config.yaml
n_layer: 12
d_model: 192
n_head: 12
n_kv_head: 12
head_dim: 32
d_mlp: 960
vocab_size: 512
activation: "relu"
norm: "layernorm"
norm_place: "pre"
norm_eps: 1e-06
positions: "learned"
qk_norm: true
attn_scale: 0.177
bias: "all"
tie_embeddings: true
parallel_block: false
init: "normal"
init_std_qkv: 0.0361
init_std_o: 0.00739
init_std_up: 0.0361
init_std_down: 0.00739
optimizer: "adam_variant"
lr: 0.00214
beta1: 0.9
weight_decay: 0.087
lr_head: 0.00594
grad_clip: 1.0
warmup_steps: 571
schedule: "wsd"
decay_fraction: 0.799
decay_shape: "linear"
final_lr_fraction: 0.1
batch_tokens: 32768
seq_len: 1024
doc_mask: true
train_tokens: 229800000
steps: 7013
dataset: "wikipedia_en"
MLP neurons of a small language model. Each row is named by its layer, matrix (up: input weights) and neuron, and shows model dimensions 96-191. Each number is 128 + 32 x the weight over its row's rms, rounded and kept within 0 to 255.
A block is one neuron, or neurons of one layer that tend to fire together. After each block is what it responds to, as a language model described it from the Wikipedia text at the highest values.

L3.up115 [159 197 184  95  94 131 136 143 178 131 131 107 117 142 104 193 202  75  18 107 144 149 129 129 184 110 123 127 137  77 108 144 119 113 110 137  92 129 171 170 137 105 114 114  96  75 150 101  77 138 170 128  87  97 138 115 124  98 111  98 131 204 146 124 165 124 148  87 121 139 111 113 104  80 137 166 152  94 152 130 118 169 157  66  85 163 118  95 108 159 194 103 112 128 100 126]
L3.up124 [151 127 126 113  94 166 138 129  94 104 195 140 110 146 129 154 174 136 124 125  75  84 137 109 146 165  92 141 102 138  66 143 151  71  76 116 130 128 112 102 110 137 106 113 137  95 106 119 110 159 146 124 123 118 125 106 152 112  77 137  60 192  96  84 186 161  87 128 150 121  94 148 110 125 134 122 141 181  81 169 195 147 141 134 134 104 111 152 142 153 114 125 102 123 121  99]
L3.up246 [134 153 144 114 111 156 132 106  98 133 132 157 156 121 166  92 130  86 144 116  70  50 138 163 182 160 104 147 107 176 103 117 145 100 112 109 128 151 132  96 158 119 113 126 122 139  99 139 172 165  80 140 138 105 114 111 147 114 121 148  85 126 109  95 182 147  87 151 194  99 105 139 104 154 181 112 130 207 124 170 218 141 135 179 122 119 135 169 131 120  79 135 106 128 158 125]
L3.up294 [174  73 154  85 135 148 148 132 157 127 174 169 102 147 119 183 213 135  95 107  90  98 129 148 186 122 102 152 136 103 131 136 113  70 102 170 160  97 125 128 135 118 131 140 107  66 107  88  90 146 163 157 138  72 140  81 159  90 104 127 133 178 118  61 132  97 122 137 120 162 127 168 114 106 164 121 139  96 158 135 136 202 112 160 128 139  93 131 134 127 135 137 121  97 125 147]
L3.up296 [144 163 123 150  92 138 121 175 116 149 107 178  97 164 170 152 175  75  65 108 123  70 105 131 132 150 143 116 130 147 119 165 158 133  92 137 110 111 150 103 137 137 144 170 174 159 104  93  82 188 165 123 117 107 131 119 128  33 105 109  57 180 116  88 158 104  91  56 157 128 157 155 104 149 153 144 166 154 116 170 148 104 151 199  86 140  91 124 131 117 147 118 120 113  86 123]
L3.up377 [171 116 148  92 118 196 136 106 181 121 193 142  73 143 141 143 186 109  91 113  92  82 122 153 160 170 114 138 115  54  92 106 143  94 111 144 127  95 114  88 127 124 102 164  82  63 121 112 120 173 117 125 125 133  87  93 140 132  99 111  86 129  81 105 172 111 101 148 159 132 101 157 117 140 158 138 137 174 130 152 223 186 118 146 134 152  79 126 131 197 107 155  88 108 114  89]
L3.up837 [112 133 145  74 132 143 149 120 131 123 203 169 120 132 157 159 155  86 135 125 101  53 153 124 233 143 111 184  83 171 123  83 165 111 141 128 149 130 119 126 142 142 123 136 160 121  85  80 119 180 123 113 141 148 110 114 130  98 133 111  90 102  90  80 190 132 145 145 152 168  93 123 101 124 145 136 127 179 131 151 133 166 126 172 135 156 154 108 117 126 121 143 123 135 173  76]
L3.up887 [134  94  95 137  97 139 132 154 101 143 159 139  69 155 138 149 184  94 104  92  79  71 124 143  89 149 122 126 143 148 106 203 104 115  69  99 139 142 121 102 108  98 133 150 163 134 109 112  85 182 120 149 141  81  89 111 165  66 165 189  65 128 103 124 203 133 118 106 124 159 163 108 103 126 167 160 174 204 128 161 176 116 164 135 135 124 116 122 110 162 146 105 140 139  89 122]
Description: Article-start position

L5.up49 [122 111 129 124  99 122 137 168 125 142 148 126 167 137 134 108 177 118  43 125  94  79 146 143 153 100 112 125  48 173 100 102  51 140 167 118 109 130 101 152 210 143 121 148 116  89 148 127  95 136 155 152 143 139 144  85 118  75 169 152 111 122 101  98 199 143 155 127 105 222 104 127 116  76 180 112 141 167 141 152 161 123 104  89 112 117  96  95 124 142 101 126 140 111 132  92]
L5.up54 [163  55 127  82 102 144 137 119 126 186 155 132 174 142 143  92 168  77  73 104  85 125 146 136 176 130 154 142  66 156 116 133  48 125 161 184 133 133 126 181 164 166  98 179  91 105 140 111 139 109 133 114 166 130 136  89 149  81 158 116 128 160  94 104 175  81 156  83 109 162  95 137 120 118 111 110 133 158 155 151 183 117 122  91  86  65  97 135 123 126 134 119 153  87 130  98]
L5.up554 [104  90 189 124  83 119 139 142 129 139 163  86 148 148 107 182 209  80  79 126 119 122 123 142 127 149 140 119  80 158  84 149  91 115 121  95  96 133 152 145 151 152 108 147 138 115  90 154  93 140 107 172 149  68 120 134 130  85 113 190  96  96  65 144 178 140 126 105 113 142 122 134 132  77 207 114 157 147 151 161 140 128 120  90  88 125  83 122 110 141 165 120 100 132 123 138]
L5.up637 [160  58 171  78  70 159 135 136 112 152 170 149  82 155  92 148 189 117  97  96  96  85 125 102 156 153 127 117  97 187 107 129 132 107 139  57 119 126 127 168 140 134 120 135 139 161 109 111 129  81 118 159 139  97 138 128 163 122 125  84 111 113 121 126 183  78 133 112  90 163  91 200 145  90 109  90 133 160 148 138 165 101 113 155 124 148  82 201 130 118 118 131 244 103 128  58]
L5.up729 [152 113 160 112 116 150 141 134 121 163  84  99 162 112 135  96 183 102  78 115  98  86 136 152 178 100 116 129  70 121 111  94  95 144 139 135 120 128 130 106 168 158  96 131  77  92 136  99 142 140 187 107 159 159 151  79 107 107  97 125 114 118 123  36 178 131 178  91  96 196 112 129 126 124 148 157 130 175  98 161 146 117 131  92 129 166  94 121 125  86 138 111 119 121 152 111]
L5.up892 [156  98 102  85 102 127 137 170 143 192 113 134 204 148 100 160 136  59  83 131  95 123 143 112 204  86 142 133  61 175 143  79  75 171 191 136 137 137 128 127 207 140 127 133 115 131  80  96 163 137 147 137 130 141 130 114 120  79 162 113 131 142 138 113 185 135 175 123 119 192 110 104 115 102 190 115  89  98 151 118 132 188 122  86 100 108 110 118 119 133  89 131 138 128 112 107]
L5.up897 [161  75 124 100 136 120 139  93 152 191  77  59 172 110 103 112 128  90  89 118  72 126 135 118 147  79 126 139 136 173 139  91  76 130 152 123 108 165 137 164  59 133  82 153  93 192 160 180 164 147 132  97 179 126 146 143 125  73 144  97 168 158 116 125 155 168 177 120  94 157 111 134 131  87  77 167 100 144 147 114 150 127 117 101  92 112 177 112 100 191 130 144 162 101  72 131]
L5.up943 [105 126 130 119 136 111 138 172 124 143 157 160 101 164 150 161 157 155 124 148 104 132 130 111 188 154 103 129 207 122 112 136 176 140 115 158 132 119 142  52 140 135 127 101 162  70 121 104 113 143 143 120 140 130 205 150 143 143 112 120  39 165 130  76 146  87  98  79 127 115  91 168 118 118 152 163 125  74 131 144 133 167 153 150 100  90  48 110 134 120  63 111 131 131 111 102]
Description: Boundaries after titles and abbreviations

L5.up6 [ 77  83 112 128 126  64 131 144 103 120 145 101 145 115 125  76 160 176  91 111 123 169 141 169 108 140  98 117 122 147  81 107 122 115 155 116  71 178 177 185 144 127 121 174 139 154 133 139 121  99  94 107 147  76 118 189  91  80 204 196  97  52 128 135 157 121 155 110  73 144 119  90 110 129 160 144 105 160 184 129 128  73 143  78  88 115 114  99 115 152 109 124 127 153 129  93]
L5.up27 [164 109 134 113  80  87 133 168 105 113 117 144 150 177  89 127 172 148 137 115 126 158 114 177 130 178 150  92 171 124 125 135 132 133  61 127  62 120 122 133  44 104 129 147  96 132 119 107 113 155  98 156 132 113  69 156  90 131 107  95 166 190 149 146 134 139 151  74 138 122 137 124 102  82 112 139 149  94 171 121 113 162 200  61  57 158  67 108 117 156 132 111 147 131 125 111]
L5.up108 [114 100 120 113  98 110 120 198 105 137 128 126  88 190  70 130 144 131 143 100 126 152 127 142 125 162 176  69  72 132 121 107 128 201  63 173 113 124 200 105 110 126 165 116 157 105 131 100 117 155 131 169  98 102 151 141 107 123 109 137 111 172 152 185 198 135 134  77 130 108 130 164 114 128 134  94 163  96 109 153 126 178 147 137  82 131 112  91 117 131  83  99  96 150 153  67]
L5.up281 [114 105 136 129 101  81 109 145  71 140 129 113 124 114  96 128 105 161 150 104 135 123 135 170 155 204 164 133 125 134 113 140 135  47  92 117 113 147 218 193 115  92 146 135 157 120  97 143 143 157 115 194  65  95 138 177  81 127 127 119 114 100 159 205 134  95 167 127 123 111 142 105  95 157 136  99 102 180 122 111 157 122 147  87  94 109 130 126 104 152  91 109 149 153 152  70]
L5.up335 [168 114 108 137 113  86 129 177  63  89 156 145 111 162  67 160 117 169 120 105 133 140 139 147  86 173 160 118  82 125  89 149  97 137 101 141  99 129 108 155  89 130 146 133 125 133 126 145 141 174  68 104 109 117  40 186  81 186 109 112 146 172 124 160 113 123  97  65 117 119 180 131 101 154 144  85 175 131 137 160 159 178 152  84  81 106  53 111 125 144 116 132 150 135 131 133]
L5.up480 [142 144 155 113  72  97 126 166  82 154 119 130 129 144 147  99 123 162 131 123 108 169 139 130 120 150 205  84 111 202  91 128  89 156 118 157  75 171  93 168 136 164 115 155  98 180 118 136 180 116 146 134 155 124  84  96  99 158 130 114 147  80 127 162  79 103 147 104 111 129 123 152 109 169 119  80 112 134 120 140 146  94  97 134  99 103 140 172 142 132  90  97 114 137 137  83]
L5.up481 [101  86 145  81 131 136 140  99 127  90 151 134 134 104 119 139 129 154  73 114 133 165 158 153 129 159 180 140 108 133 154 148 145  66 133 164  78 149 116 140  75 129 155 145  95 200  73  82 144 135  77 164  64  88 127 124  97 152 131 100 102  71 127 161  83 110  89 121  93 160 148 176 119 122 150  93  81 105 153 110 148  80 124 125 135  84 190 135 116  88 137 129 162 129 157 141]
L5.up805 [127 101  64 113  78  85 129 177  76 136 171 106 160 129  71 132 119 140  60 132 106 100 130 144  71 165 165  98 106 155  53 155  79 143 118  99  85 147 110 133 116 148 118 128 143 128 118 126  93 104 142 109 117  75  94 191  85 124 112 100 123 132 118 154 109 115 166  83 140 113 126 107 113  83 111 135 140 123 157 150 110 121 141  83  73  75 175 113 123 100 154 112 134 145 115  92]
Description: List and table delimiters

L5.up59 [116  91  81 125  99 130 143 158 148 164 164 128  99 137 109  85 227 138 151 108  74 127 107 125 131 184 100 145 138  94 121 119 138 116 147  98 118 133 200  91 113 100 113 129 196  88 150 138 104 107 107  80 102 150  74 173 113 135 110 186 101 110 162 131 162 115  67 120 208  86 102 142 134 156 143  84 137  92 167 140  90 141 153 165 112 176 137 107 106 149 134  97 180 118  95 142]
L5.up135 [ 87 104  88 111 113 133 125 144 126 171 130  98 100 168  80  59 185 118 152 118  99 150 135  91  54 142  82  80  66 144 109  98 108 101 131  49 140 110 200 103 118 140 136 147 120  87 165 130 162 162 147 113 131 168 159 164 164  98 118 132 144  89 169 133 180 164 113 149 116  98 114 141 118 122 110 136 139 173 114 162  93 188 149 148 137 180  62 114 127 102  65 128 113 152 150 105]
L5.up207 [180 148 132 137  94  93 149 122 115 169  86 164 102 107 161 134 207 130 139 133  76 130 127 129  54 167 130  92  54 128 132 100 192 133 138  87 123 111 114  80 132 107 107 147 123  95 124 128 106 134 113 142 152 131 155 132 161 121 120 152 140  89 155 112 129  95 145 111 141 125 138 166 141 168 120 174 152 188 131 127 113 118 128 154 130 166 118  91 115  68  86 128 135 126 179 106]
L5.up322 [168  84 149 108 149  86 133 122  97 151 200  59 127 137 101 108 169 159 149 107 123 198 127 140  88 125  32  89 114 172 110 140  94  83 150  18 117 104 168 186 162 119 102 184 178 122 111 119  66 106  89 157 114 148 128 156 152 144 114 162  71 124  96 158 128  98 113 115  96 132 114 132 137 116  80 128 112 115 156 109 114 122 156  84  94 167  62 123  94 114 164 119 222 102 173 115]
L5.up454 [ 49  91 170 131 142  66 157 173  74 149 128 129 116 124 125  90 187 161 139 116 112 162 128 127  83  94  70 104 128 150  93  97  99 130 171  37 146 103 128 138 115 140 138 143 150  93 122 127 122  94  62 109 137 152 105 168 124 164 129 131 124 138 166 115 138 143  93 123 149 143  88 167 126 140  94  93 125  32 155 142  71 140 147 130  88 146  56 165 116 118  88 110 214 109 159 107]
L5.up458 [141 123 104 102 149 120 126 151 105  84 118 140 132  92  67 157 148 143 118 121 107  91 134 120  40 126  58 144 145  58 137 158 135  80 141 107 146 113 126 159 121 118  90 128 101 112  78 100 129 151 117 146 128 189 130 140 129 112 101 133 117 124 123 118 111  77 113 168 163 117 165 142 130 193  72 176 109 132 165 156  72 152 142 143 117 184 156 108 108  27 136 119 156 108 205 136]
L5.up496 [127  56 158 163 125 124 146 157 106 121 144 138  78  40  84 211 197 164 158 122 109 131 125 135 113 165  86 158 143  82 114 102  81 137  97  69 131 132 140  97  88 136  54 139 116  83 140 153 108 130 113 108 105 157 129 145 153 146  97 166 152 102 153  93 103  95  74  83 111  99 152 159 135 152  57 135 145 141 148 144  97 134 139 164 125 145 127 176 135  82 146  93 189 110 122 107]
L5.up628 [154 138 158 115 119 145 132 234 142 137 133 110 103 116 166 154 137 107 158 109 111 105 114 114 111 176  83 128 142 108 136 138 130 116 116 170 134 125  74 120 117 141 116 155 157 183 112 120 135 169 115 129 180 152 159 126 148  94 118 169 104 144 143 139 188 106  86  95 128 146 152 134 120 160 136 149 136 127 151 136  83 178 133 172 127 155 141  69 129 102 120 118 109 107 100  80]
Description: Comma after proper nouns

L4.up143 [115  99 158 129 146 106 149 164  16  90 102 119 102 125 132 177 162 167 164 118 152 125 120 136 100 155  87 141 125 176  92  53 151 101 126  77  93 162 114 110 113 132 155 124 154 129  91 117 153 105  71 153 101 167 113 132 124 127 102 128 109  69 100 124 152  79 129  99 156 114 131  75 128 140 147  92 134 179 182 113  91  87 170 112 116 104  74 139 118 159 113 134 147 121 116 151]
Description: Comma after introductory phrase

L4.up30 [136  91 153  86 122 104 122 138 120 149  88 138 152 144  70 182 205 191 128 119  85 131 141 152 150 143 160  89 112 123 148 107 108 139  90  88 108 164 135 166  98 109  93 122  74 111 129 134 150 155 131 126 105  74 123 125  98 144  99 138 178 114  97 121 154  80 151 129  42 139 118 147 145  48 129 170 126 124 216 103 124 105 123  73 106 115 109 129 101 109 184 152 122  97 156 145]
Description: Line and section breaks

L4.up698 [122 141 142 131  83 136 126 140 112 156  88 149 146 132 112 130 179  65  92 115  83  71 148 141 147 121 124 129 117 173 113  86 124 135 123 122 160 132 121 127 154 147 148 122 131 150 130 134 146 146 168 155 144  92 137  65 119  25  92 112  82 141 115 149 184 174 167 111 135 173  91 162 117  77 144 146 138 131 138 163 145 147 132 147 107 148  83 126 136 136 116 116 142 106  91  97]
Description: Article-opening copula

L3.up24 [133 137 117 112  57 123 120 120 129 123 133 147 187 146  65 142 111 155  80  80  88 124 144 157 110 161 115  98 152 101 114 148 151 142 100 134 142 143  63 163 106 150 151 130 118 157 118 179 117 152  92 117 163 134 152 133 107 184 157 239 145 156 160 149 106 175 144  78  76 105 118 141 106 208 150 121 135 127 127 138 111 128 150  55  89  91  91 145 100 165 105 129 118 138 183 112]
L3.up179 [141 136 124 123 101  79 129 131 129 169  85 174 136 112  99 106 189 191 124  84  95 151 132 203 149 163 131 108  69 133 140 142 129 168 130 100 106 154 180 170  98 114 126 110 120 109 100 167 107 172 121 145 115 115 112 120  85 171 112 173 177 146 140 166 162 139 137 124  90 130 153 116 138 116 119 145 140 189 188 133  99 126 127 107  66 168 157 109 101 121 123 152 129 131 158 172]
L3.up273 [162 116 126 122 100 153 123 161 123 134 114 172  39 167 139 145 179 125 112  98 127  81 132 128 109 145 106  84 109  81 117 121 136 140 100 128  71 105 110 106  96 128 152 173 107 113 116 122  91 188  95 121 140 124 117 130 128 121 131 113 105 171 132 151 154 117  77  73 147 133 132 108 117 167 143 104 156 166 158 122 106 169 138  54  82 113  72  88  98 157 150 143 155 122 148 154]
L3.up340 [118 155 112 132  52  64 119 147 115 174 156 162 107 183  91 141 175 121 124  81 145 171 126 171 112 153 148 142 129 158 128 142 132 143  78 109  93 149 164 191 143  81 131 103 174 168  77 144 122 181 104 150 105  79  82 175 108 153  66 157 151 164 170 175 142 126 124 111 108 118 129 122 123 154 112 110 142 175 155 128 116 110 171 127  50 119 162 135 111 112 123 112 155 139 168 128]
L3.up487 [155  70  74 152  75  71 133 147  98 146 136 122 159 196 122 159 181 182 157 116 176 103 128 147 119 141 153 103 121  92  96 110 160  91  76 115  92 150  72 121  71 152 135 109 178 192  84 153 144 154 148 179 141 115  57 114 136 150 114 131 122 177 101 117 120  83 139 113 132 105  63 175  98 113 149  50 155 160 115 151 164  95 137 113  75 103 112 130 145 105  59 113 109 129  96 144]
L3.up510 [145 170 185  96  83 109 137  80  99 138  99 150 102 160  82 160 157 163 116  94 155  68 142 172 111 140 130 122 127 123 120 159 138 133 106  90  83 129 142 193 170  86  77 151 190 118 108  98 118 140 142 146 114  68 137  85 130 145 114 118 128 140 209 175 117 140 143 141 165  85  88 110 112 125 129 178 140 120 185 106 114 131 157 115  94 157 109 105 103  88 123  95 140 137 133 116]
L3.up641 [189  86 109 104  80  92 129 168  79 132 117 159 111 168 125 193 185 107 140 105 133  71 113 129 143 140 122 106 105 135  84 112 147 169 107  62  80 138 165 126  79 114  84 161 170 158  80 137  93 164 103 139 118 113 110 134 114 122 173 115 102 139 130 126 117 118  97  73 109  98 143 110 129 132 117 140 122 186 160 104 139 117 150  97  74 142 114 142 119 133 137 108 168 149  91 123]
L3.up753 [146 163 102 135  56  79 135 135 118 170 168 127 169 139 110 113 121 114  82 100  21 144 141 174 139 111 150 149 131 168 141 138  63  89 134 133 103 172  58 186 137 142  70 144 123 106 138 145  63 161  82 124 122 130 116 158 136 189 124 177 109 123 104 119 194  87 150  92 129 137 167  97 146 145 135  96 131 162 141 117 139  89 184 145  63 101 160 121 108 128 120 121 131 116 141 123]
Description: Punctuation and field colons